config.yaml
n_layer: 14
n_head: 4
norm: "rmsnorm"
qk_norm: true
init_mimetic: 0.7
lr: 0.000467
train_tokens: 305600000
steps: 9327
MLP neurons of a small language model. Each row is named by its layer, matrix (up: input weights) and neuron, and shows model dimensions 144-239. Each number is 50 + 10 x the weight over its row's rms, rounded and kept within 0 to 99.
A block is one neuron, or neurons of one layer that tend to fire together. After each block is what it responds to, as a language model described it from the Wikipedia text at the highest values.

L9.up339:70 51 42 25 56 47 42 53 41 43 48 52 45 45 37 64 44 79 56 42 50 64 33 63 50 57 32 44 44 53 60 59 54 61 65 46 48 61 49 58 62 49 59 32 54 48 62 52 54 54 58 63 37 34 60 52 52 52 60 57 54 53 46 80 53 47 48 38 49 64 68 52 69 65 43 51 40 62 51 39 59 47 48 49 41 57 45 69 34 56 53 65 49 62 62 51
L9.up423:64 39 34 43 61 72 47 48 39 45 65 56 45 33 38 49 43 47 61 44 51 43 56 32 57 50 41 44 47 51 48 46 31 51 52 54 54 40 52 54 51 48 41 23 55 75 63 41 51 54 54 56 44 31 44 54 53 49 45 51 45 55 46 50 56 55 54 46 48 53 35 57 57 41 40 44 44 50 53 43 51 59 57 59 64 42 53 59 41 51 50 58 51 53 51 65
L9.up797:52 47 50 28 42 56 58 34 51 42 72 49 58 64 35 46 49 53 56 46 35 49 53 58 47 39 45 45 57 53 60 62 47 56 47 51 81 39 44 59 55 54 56 31 33 52 61 72 37 59 53 47 47 37 52 62 58 67 56 65 51 44 51 52 57 44 44 53 40 34 41 36 41 47 62 44 50 49 41 50 32 54 53 64 59 43 49 55 49 54 43 47 43 58 42 53
L9.up952:44 49 39 46 45 33 63 44 34 44 56 31 56 53 54 58 52 52 52 56 36 60 57 74 50 56 39 42 37 55 47 53 45 66 68 47 61 42 46 63 53 65 62 41 60 49 43 48 61 70 55 52 43 53 70 57 64 50 65 57 28 53 64 60 50 39 55 42 39 56 45 67 48 33 46 37 56 75 33 60 65 50 62 41 38 40 58 43 49 51 40 60 40 69 32 47
Word-internal pieces mid-word, mostly byte fragments of accented or non-Latin letters (Horv-á-th, Garc-í-a, Arabic, Cyrillic), also iv in Univ-ersity, on in seas-on.

L4.up26:56 42 50 49 51 55 41 56 47 50 67 34 48 37 33 46 32 45 50 52 62 65 68 51 62 42 43 48 37 67 60 47 75 47 45 47 59 47 59 46 45 53 55 34 44 48 40 54 58 39 52 43 55 53 63 46 56 55 60 64 50 30 60 74 32 44 42 49 56 62 45 50 50 52 51 40 60 58 36 56 41 52 50 62 37 50 45 56 47 52 52 37 53 53 57 50
L4.up36:53 58 33 40 57 61 59 56 40 42 51 47 47 49 57 51 49 61 46 52 66 54 47 61 42 59 55 55 52 50 46 63 46 54 58 48 58 46 59 34 59 37 70 50 54 39 41 58 52 74 66 54 51 59 46 79 54 53 66 40 42 63 81 57 38 44 31 58 55 54 49 53 50 59 49 50 57 41 42 52 61 43 58 53 48 41 59 64 52 57 32 34 52 49 39 37
L4.up150:48 47 48 49 54 45 46 35 49 60 49 36 59 40 53 60 39 60 42 48 60 44 60 38 48 45 40 64 42 66 45 52 44 40 52 50 58 40 44 55 37 55 58 37 45 47 63 58 46 48 50 52 80 62 52 51 27 60 43 42 55 51 48 67 47 64 35 54 66 67 49 47 52 46 70 32 58 57 35 55 39 54 55 55 45 43 59 40 56 53 51 61 49 53 58 53
L4.up187:46 61 64 42 41 34 52 51 42 42 53 42 46 59 37 55 35 48 40 43 59 48 50 46 45 27 56 49 34 58 54 35 39 64 58 62 58 39 43 55 48 42 63 55 52 38 61 51 46 66 58 61 66 57 62 53 51 60 32 62 48 43 77 55 44 56 63 54 30 39 40 43 59 39 42 49 53 62 19 50 42 38 42 24 51 30 69 50 57 57 33 61 39 53 29 56
L4.up314:53 51 46 40 46 50 56 69 49 48 60 34 48 57 43 61 22 59 60 36 47 57 47 51 72 30 50 56 55 59 53 58 41 65 57 58 48 63 47 52 56 60 50 57 44 35 60 58 53 58 60 57 50 34 38 56 39 61 61 55 34 45 59 63 55 47 43 57 43 47 63 33 64 48 46 46 70 54 35 34 52 45 60 41 46 39 54 51 46 39 41 50 30 50 52 33
L4.up370:44 59 45 45 51 57 50 49 42 45 54 44 58 59 44 51 54 65 62 55 41 54 67 62 52 45 62 66 42 51 48 52 62 63 57 53 51 37 52 58 56 49 55 76 41 36 38 37 47 48 60 41 62 46 46 41 35 50 56 54 50 50 74 71 41 44 50 59 60 48 55 48 56 51 63 45 68 56 48 46 28 57 27 42 36 40 61 46 51 63 53 52 56 52 50 47
L4.up457:59 58 47 32 52 59 61 53 51 47 53 29 54 53 37 60 38 50 25 41 59 63 60 45 63 22 27 67 53 53 51 57 48 50 44 56 56 61 39 60 54 59 36 29 39 25 68 54 38 54 55 49 59 51 50 52 53 61 51 52 45 35 79 63 50 46 46 51 43 62 46 54 46 68 48 52 62 49 33 66 31 51 49 55 44 47 53 48 43 67 43 45 60 42 48 58
L4.up622:45 47 55 51 46 52 49 47 28 57 47 55 59 42 65 63 27 55 50 30 35 49 53 49 60 43 52 49 53 62 68 38 51 58 46 59 61 42 38 56 47 72 49 47 37 48 60 53 56 41 68 48 62 30 67 52 45 58 43 51 43 45 62 57 61 62 39 61 49 41 48 65 54 38 47 45 66 44 21 46 24 49 40 39 73 30 39 51 49 49 44 52 37 66 36 55
L4.up680:55 61 27 64 48 45 54 35 41 45 58 37 40 50 54 49 36 76 46 60 45 61 54 65 50 42 34 60 56 63 55 60 49 45 58 53 43 41 46 52 53 52 36 46 45 26 68 62 32 61 52 64 37 51 37 46 43 50 60 46 55 50 33 62 48 50 56 55 42 60 50 60 58 39 38 52 68 57 45 55 49 52 57 50 60 59 49 57 49 58 46 25 50 69 69 47
L4.up688:50 45 37 53 54 38 69 36 56 52 60 61 59 51 51 51 43 39 46 26 43 52 30 36 47 41 44 38 47 40 53 46 60 42 39 53 49 38 51 33 71 47 49 43 52 49 60 43 48 41 41 28 64 45 60 45 49 60 27 58 45 49 49 56 52 55 41 54 45 59 43 49 48 59 45 42 45 53 26 41 35 61 52 50 62 37 38 51 51 34 53 57 39 37 49 51
L4.up737:47 44 57 59 56 65 56 52 52 52 41 52 54 53 42 53 35 34 69 27 39 37 51 50 56 46 35 50 59 57 62 51 30 60 57 58 55 51 38 55 48 63 45 44 50 45 59 49 50 44 48 68 64 44 55 48 29 51 52 62 44 45 61 63 60 56 37 58 49 53 63 48 40 52 58 41 47 54 41 45 37 51 55 67 53 38 50 50 49 34 55 59 54 50 41 63
L4.up840:44 37 47 51 31 66 56 70 52 40 51 44 58 42 37 46 39 39 55 34 43 56 65 43 74 34 58 34 46 63 61 43 57 67 58 48 55 58 46 56 57 38 63 53 50 42 45 71 53 60 59 49 54 52 52 64 48 53 51 46 58 63 62 77 48 62 46 48 49 55 49 46 56 51 57 53 54 52 44 37 39 45 56 38 41 56 68 30 50 44 40 31 43 48 46 54
L4.up844:53 46 44 41 55 58 43 59 50 58 51 42 47 58 57 61 26 31 33 35 30 59 48 54 68 48 57 52 52 76 57 58 47 55 40 57 58 46 54 61 48 36 53 46 53 35 72 39 63 47 62 56 42 46 58 69 52 59 40 43 34 54 54 55 57 44 30 46 35 53 32 54 63 47 49 67 69 64 21 49 55 59 59 44 38 49 59 55 48 55 43 57 56 42 58 48
L4.up919:34 62 64 52 56 47 54 37 39 53 50 40 55 37 47 46 45 64 35 51 50 54 51 62 42 49 39 28 50 47 53 61 40 56 60 52 62 48 65 64 48 41 46 28 46 35 61 54 49 63 55 55 59 57 20 53 49 78 35 55 32 64 64 50 41 44 57 63 48 44 26 38 57 49 57 58 50 48 48 53 43 57 48 54 45 41 46 40 62 53 44 43 53 61 39 40
L4.up927:49 53 63 49 32 55 52 62 45 52 57 45 51 44 41 61 49 55 47 53 40 59 43 54 43 33 51 33 45 43 55 54 56 62 49 55 63 43 55 38 53 49 63 34 52 31 50 45 46 65 48 56 55 54 69 13 46 65 57 60 50 72 78 62 55 48 41 50 38 48 44 48 52 47 64 45 59 48 36 43 58 65 50 34 48 50 36 60 50 55 34 57 47 41 43 40
L4.up958:65 48 58 60 47 58 55 58 40 58 57 28 47 49 47 67 32 43 44 42 53 64 43 58 55 46 51 44 54 53 49 42 53 59 54 64 59 58 45 47 64 57 60 63 47 41 59 41 54 51 68 51 65 67 44 46 47 73 48 60 53 47 60 70 39 52 45 60 54 51 31 56 56 61 53 55 69 71 41 42 41 48 46 39 56 38 44 50 47 45 40 44 57 44 58 50
Fragments that need a continuation: partial UTF-8 bytes inside Arabic, CJK or accented Latin names (Th…ringen), year prefixes 200/201, and decimal coordinates after a slash.

L10.up511:37 53 49 44 44 49 66 43 56 51 56 54 47 45 48 61 51 54 68 54 57 35 46 36 45 42 53 46 53 55 35 53 54 51 62 60 67 50 49 54 68 30 56 45 53 40 47 43 42 45 60 75 53 48 59 48 43 58 48 41 55 35 42 31 50 38 51 52 52 51 60 41 68 44 41 59 53 47 39 36 58 32 48 32 42 30 37 53 42 54 52 54 39 57 62 65
Second pieces of words split oddly after a short start, like in-cl-ude, H-ow-ever, h-or-ror, plus byte pieces of ± and °.

L9.up163:42 37 44 29 37 53 49 54 54 53 69 44 49 36 50 61 50 51 66 52 45 48 56 67 43 35 50 56 66 63 54 59 47 63 44 52 42 52 31 36 49 42 57 62 62 39 53 52 37 38 62 66 39 45 40 56 53 48 69 34 56 59 56 50 60 40 68 68 43 78 44 36 51 43 52 45 75 56 45 37 42 53 53 61 40 54 48 69 59 53 54 46 56 42 44 65
L9.up530:53 48 37 46 53 56 52 27 59 53 29 48 61 49 55 72 37 40 55 34 35 43 45 53 56 27 58 42 52 56 55 58 53 49 41 50 44 34 53 47 67 38 41 52 49 59 66 47 70 54 47 61 38 37 44 49 51 50 46 38 43 58 40 55 60 47 46 61 56 57 77 56 50 48 54 50 74 60 52 54 51 45 64 47 45 62 36 43 54 44 48 73 50 37 56 43
L9.up564:41 53 39 55 55 39 54 58 45 41 50 50 47 31 50 45 44 57 56 55 44 42 52 51 46 52 53 47 50 61 57 57 33 47 52 55 37 60 50 63 68 40 57 61 59 40 58 44 52 43 49 46 38 37 35 47 39 56 47 35 60 51 44 55 52 38 55 64 14 66 50 49 47 57 46 58 61 57 43 43 31 47 54 41 50 43 44 46 48 54 53 64 59 47 49 57
L9.up924:64 44 47 29 50 46 70 50 45 52 41 55 51 45 49 53 37 46 82 27 37 48 42 48 51 40 58 51 45 49 54 44 52 45 67 38 49 48 38 62 56 26 50 50 39 35 52 49 52 67 45 45 59 54 57 56 31 60 35 45 48 63 53 44 54 53 43 54 63 59 71 53 55 38 57 46 57 72 60 43 57 43 68 46 48 55 64 36 53 43 62 59 48 52 49 51
The leading digits of four-digit years (19, 199, 200, 201, 202), especially after "In", "in", a month, or an opening parenthesis, as in "In 2008" and "November 1995".

L4.up98:57 43 54 45 51 36 56 34 44 55 62 53 54 54 53 52 65 66 32 57 57 46 43 43 45 65 45 54 44 41 35 61 51 48 56 36 45 39 46 55 57 74 36 58 50 41 50 48 33 44 40 49 51 38 39 55 46 43 46 33 56 52 44 47 43 52 58 58 56 42 51 39 60 40 59 59 43 50 41 44 54 48 33 44 56 44 34 41 66 62 50 48 35 37 70 54
L4.up147:66 51 45 43 56 39 55 27 41 57 68 55 55 45 47 63 63 60 56 51 41 57 48 45 36 63 38 55 45 53 29 53 47 45 57 47 41 24 52 61 56 62 62 56 58 38 44 45 33 53 47 32 37 39 46 37 43 53 49 40 48 45 50 50 58 51 56 52 57 47 56 44 59 41 74 54 58 49 55 39 38 43 34 46 56 41 29 49 63 41 49 29 47 44 62 46
L4.up177:58 56 31 47 66 47 47 34 35 47 64 52 54 44 59 56 66 57 40 59 41 60 47 49 29 64 50 54 46 67 28 36 30 44 67 44 36 40 49 51 46 65 62 60 59 44 40 50 33 39 63 38 44 49 43 41 38 64 48 43 54 32 57 46 56 61 46 62 49 47 63 38 32 50 52 56 57 54 60 45 49 45 42 33 63 54 33 54 56 41 54 27 53 47 67 48
L4.up201:45 55 40 56 35 49 54 44 47 52 52 37 49 41 48 60 57 60 31 59 47 59 36 70 56 52 59 56 54 75 28 51 56 37 50 45 53 42 44 58 52 54 48 49 38 42 46 37 38 35 46 52 26 42 49 34 45 64 55 45 45 50 67 35 48 40 55 53 54 39 43 46 49 37 45 55 50 63 49 44 43 49 41 57 62 50 31 73 56 74 59 44 45 49 58 46
L4.up209:61 55 39 54 49 55 39 44 44 44 61 55 49 48 52 54 40 49 49 55 46 56 50 55 35 69 63 86 28 63 33 49 47 44 63 42 56 60 57 55 46 54 38 64 58 42 62 48 52 38 59 35 51 44 60 38 54 45 54 47 45 39 67 43 53 56 47 60 57 40 57 51 51 54 55 58 47 69 59 45 49 65 43 47 52 39 44 47 60 42 56 16 38 52 65 43
L4.up417:52 56 37 51 47 42 53 36 37 57 60 46 59 51 55 39 54 43 57 54 40 39 44 49 53 77 52 50 37 60 21 47 53 57 67 38 42 41 53 50 60 52 52 59 50 46 52 48 38 48 57 41 30 50 49 42 44 62 55 44 60 41 73 50 51 50 44 53 49 43 68 41 52 50 51 50 57 41 42 55 50 53 42 38 56 53 48 54 51 46 40 25 48 45 56 47
L4.up480:67 57 43 57 67 45 54 56 43 58 55 47 59 57 69 61 44 66 40 52 49 47 43 39 47 55 50 74 30 40 28 44 48 48 53 38 46 56 48 56 52 46 38 74 49 42 57 53 41 39 50 42 44 46 55 63 51 42 49 39 55 30 60 43 43 48 45 48 67 47 51 58 60 39 38 65 43 54 54 43 57 38 52 52 59 42 38 42 59 59 50 15 35 34 55 51
L4.up539:40 54 61 59 69 53 50 43 42 49 60 58 54 49 60 62 51 60 37 52 50 50 41 59 46 59 43 68 45 68 45 49 55 53 46 38 36 59 34 52 50 53 43 65 57 49 58 49 41 51 54 43 50 47 50 52 35 40 40 40 48 36 56 56 59 55 54 64 59 55 74 50 59 34 52 50 52 60 55 41 43 44 50 56 63 50 45 40 66 59 49 38 42 49 63 56
L4.up572:59 47 44 47 65 34 55 49 43 59 49 57 49 45 59 59 44 66 38 47 42 46 40 54 68 87 50 60 46 57 23 58 55 53 58 34 45 43 56 34 62 49 55 59 58 43 43 49 42 56 45 59 52 45 59 41 47 69 46 36 61 49 62 39 57 46 60 53 70 54 58 31 55 49 51 62 57 38 48 48 48 50 55 60 46 49 40 41 57 53 46 23 41 48 77 41
L4.up660:61 50 44 49 60 58 50 65 49 52 60 55 43 58 52 54 42 55 39 47 46 55 52 57 29 50 62 70 39 54 35 58 35 47 57 31 28 48 55 55 50 60 56 59 47 52 53 59 43 42 52 48 48 43 49 51 44 63 55 39 57 47 61 39 46 41 60 57 39 50 51 48 67 34 60 61 46 37 47 37 57 52 47 49 64 52 47 40 53 46 58 21 45 48 72 46
L4.up670:45 44 49 42 50 39 65 55 39 57 72 39 51 56 62 63 47 66 31 51 52 53 29 55 42 57 47 74 42 55 36 52 57 44 52 43 50 60 44 54 61 73 51 52 48 45 59 55 42 39 57 48 39 51 61 45 46 42 47 34 56 42 51 40 41 54 50 69 68 42 72 49 62 48 47 65 48 48 42 48 55 48 35 34 43 58 41 45 55 57 70 50 33 44 57 50
L4.up676:56 61 46 41 49 58 51 47 35 64 66 54 51 62 49 80 47 71 54 56 47 60 40 47 59 46 45 67 55 49 35 55 60 49 54 48 34 59 44 64 49 50 32 31 51 47 62 50 46 61 55 57 52 47 44 31 41 45 53 30 61 56 55 52 30 54 35 65 50 59 47 42 53 64 46 49 60 61 50 44 43 50 34 60 61 51 52 40 53 48 58 49 30 54 53 78
L4.up759:57 47 63 46 52 32 41 45 51 54 55 43 54 58 64 56 53 46 41 49 47 43 58 57 59 55 71 41 49 52 38 55 74 45 57 42 44 50 40 60 43 52 53 59 45 59 42 44 46 47 41 50 50 33 54 62 50 36 47 34 54 47 45 51 66 61 35 68 58 55 48 49 74 45 48 73 62 60 36 45 49 54 35 52 61 46 47 51 64 67 53 62 57 46 54 52
L4.up872:51 54 55 38 60 43 55 50 39 46 73 33 54 43 57 67 37 61 51 57 54 65 40 45 55 42 49 64 44 56 41 45 45 49 55 41 50 53 57 46 69 56 61 61 63 38 41 55 46 44 71 66 51 37 56 49 50 51 58 41 41 43 59 52 53 46 62 60 46 42 55 50 52 53 53 60 55 67 50 48 50 53 37 32 51 55 42 42 57 47 59 27 36 45 63 55
L4.up917:52 50 40 68 60 48 42 36 51 51 46 58 61 46 60 65 35 55 38 39 52 41 38 50 35 78 50 52 32 56 35 46 54 46 51 43 32 49 49 48 53 59 47 74 60 46 49 58 37 45 64 36 39 43 46 51 44 48 51 42 47 47 39 52 53 61 45 57 70 52 44 52 68 44 48 63 59 56 53 58 36 51 57 54 60 37 33 48 56 49 43 46 49 38 65 55
L4.up998:54 54 56 65 41 43 44 43 51 47 76 50 53 64 68 58 33 58 42 56 52 49 37 50 53 53 55 59 39 55 35 42 65 39 51 59 39 63 38 60 66 68 47 69 50 51 50 46 42 47 51 56 50 39 50 50 41 46 53 22 52 55 58 45 49 58 36 60 47 39 55 36 51 38 48 66 57 48 44 48 47 54 37 51 64 49 51 28 61 62 45 63 44 53 54 60
Byte pieces of non-ASCII symbols after numbers (°, §, $, umlauts, special spaces), plus word-initial capital pieces like U in U.S., Th in That, Z in Zambian.

L10.up453:48 42 65 44 49 65 40 73 32 62 52 53 61 42 45 52 32 42 56 57 52 68 53 71 68 49 64 54 37 72 62 42 33 54 43 43 59 75 60 55 45 65 87 52 58 77 60 37 52 41 40 51 61 38 55 56 61 41 53 57 52 36 54 47 51 58 62 41 45 54 53 32 49 58 59 51 45 46 34 45 49 47 59 38 51 39 55 45 45 59 48 43 54 59 50 65
Fires on the first three-digit chunk of a year or large number, such as 200, 199, 201, in dates, release lists and career spans; weaker on word-initial pieces like be, wh.

L9.up2:54 50 37 53 58 47 56 47 50 38 49 43 40 54 50 69 42 23 61 55 44 70 58 47 52 52 53 34 41 56 48 44 56 45 68 42 47 41 64 48 68 64 49 51 50 56 65 59 57 40 63 58 46 36 65 58 61 37 34 46 54 64 49 64 36 47 39 56 52 57 46 29 40 38 57 53 57 51 32 51 34 46 60 54 48 36 62 44 36 63 72 43 47 51 41 50
L9.up8:62 49 35 34 56 48 44 49 40 44 49 64 55 46 46 57 41 68 49 61 42 55 54 48 67 34 47 52 41 55 61 57 37 48 42 48 29 47 47 61 45 49 58 67 34 54 43 47 48 65 47 35 36 45 48 43 52 41 52 51 47 53 63 50 37 69 55 47 19 52 34 66 50 25 66 52 50 62 50 56 50 59 40 50 60 31 41 47 49 62 41 50 54 63 47 56
L9.up180:61 30 37 48 64 42 60 48 46 33 53 56 45 54 70 53 42 60 44 71 43 52 46 64 47 62 49 33 45 60 63 42 62 53 51 43 39 46 52 46 54 51 51 54 50 53 56 62 46 60 74 44 44 38 43 60 46 52 52 43 41 61 46 52 49 42 30 50 39 53 39 55 35 60 50 48 61 51 47 41 50 53 43 52 47 56 35 31 49 41 66 45 52 81 49 43
L9.up841:60 34 55 54 56 52 61 48 33 52 73 45 39 49 43 52 43 70 42 47 48 42 42 37 49 24 40 45 49 37 49 25 54 56 53 48 45 45 72 49 47 42 50 36 43 64 57 54 45 50 70 61 43 42 37 56 71 48 41 51 45 60 43 53 59 44 41 50 49 32 38 57 31 52 52 64 78 56 52 47 37 53 35 42 42 58 43 46 31 39 52 48 48 57 52 56
Symbols right after a number, such as % (71.8%), the degree sign in coordinates (46°39′), and / in "/sq mi"; more weakly, mid-word pieces (Internation-al, programm-e).

L10.up853:51 49 53 47 62 50 39 58 31 46 50 53 83 43 57 52 46 57 59 39 24 57 46 40 47 48 33 38 52 53 33 62 38 35 39 46 51 69 51 59 59 45 50 49 51 49 53 36 45 54 52 50 68 51 57 50 37 51 48 45 47 42 49 66 57 39 61 44 51 37 41 42 53 27 38 37 48 56 43 41 58 46 44 41 59 26 48 47 22 52 49 51 37 62 51 61
Byte pieces inside Arabic or CJK names, and continuation pieces of English words or surnames like loc-al, C-ro-ss, B-ego, Cra-ig.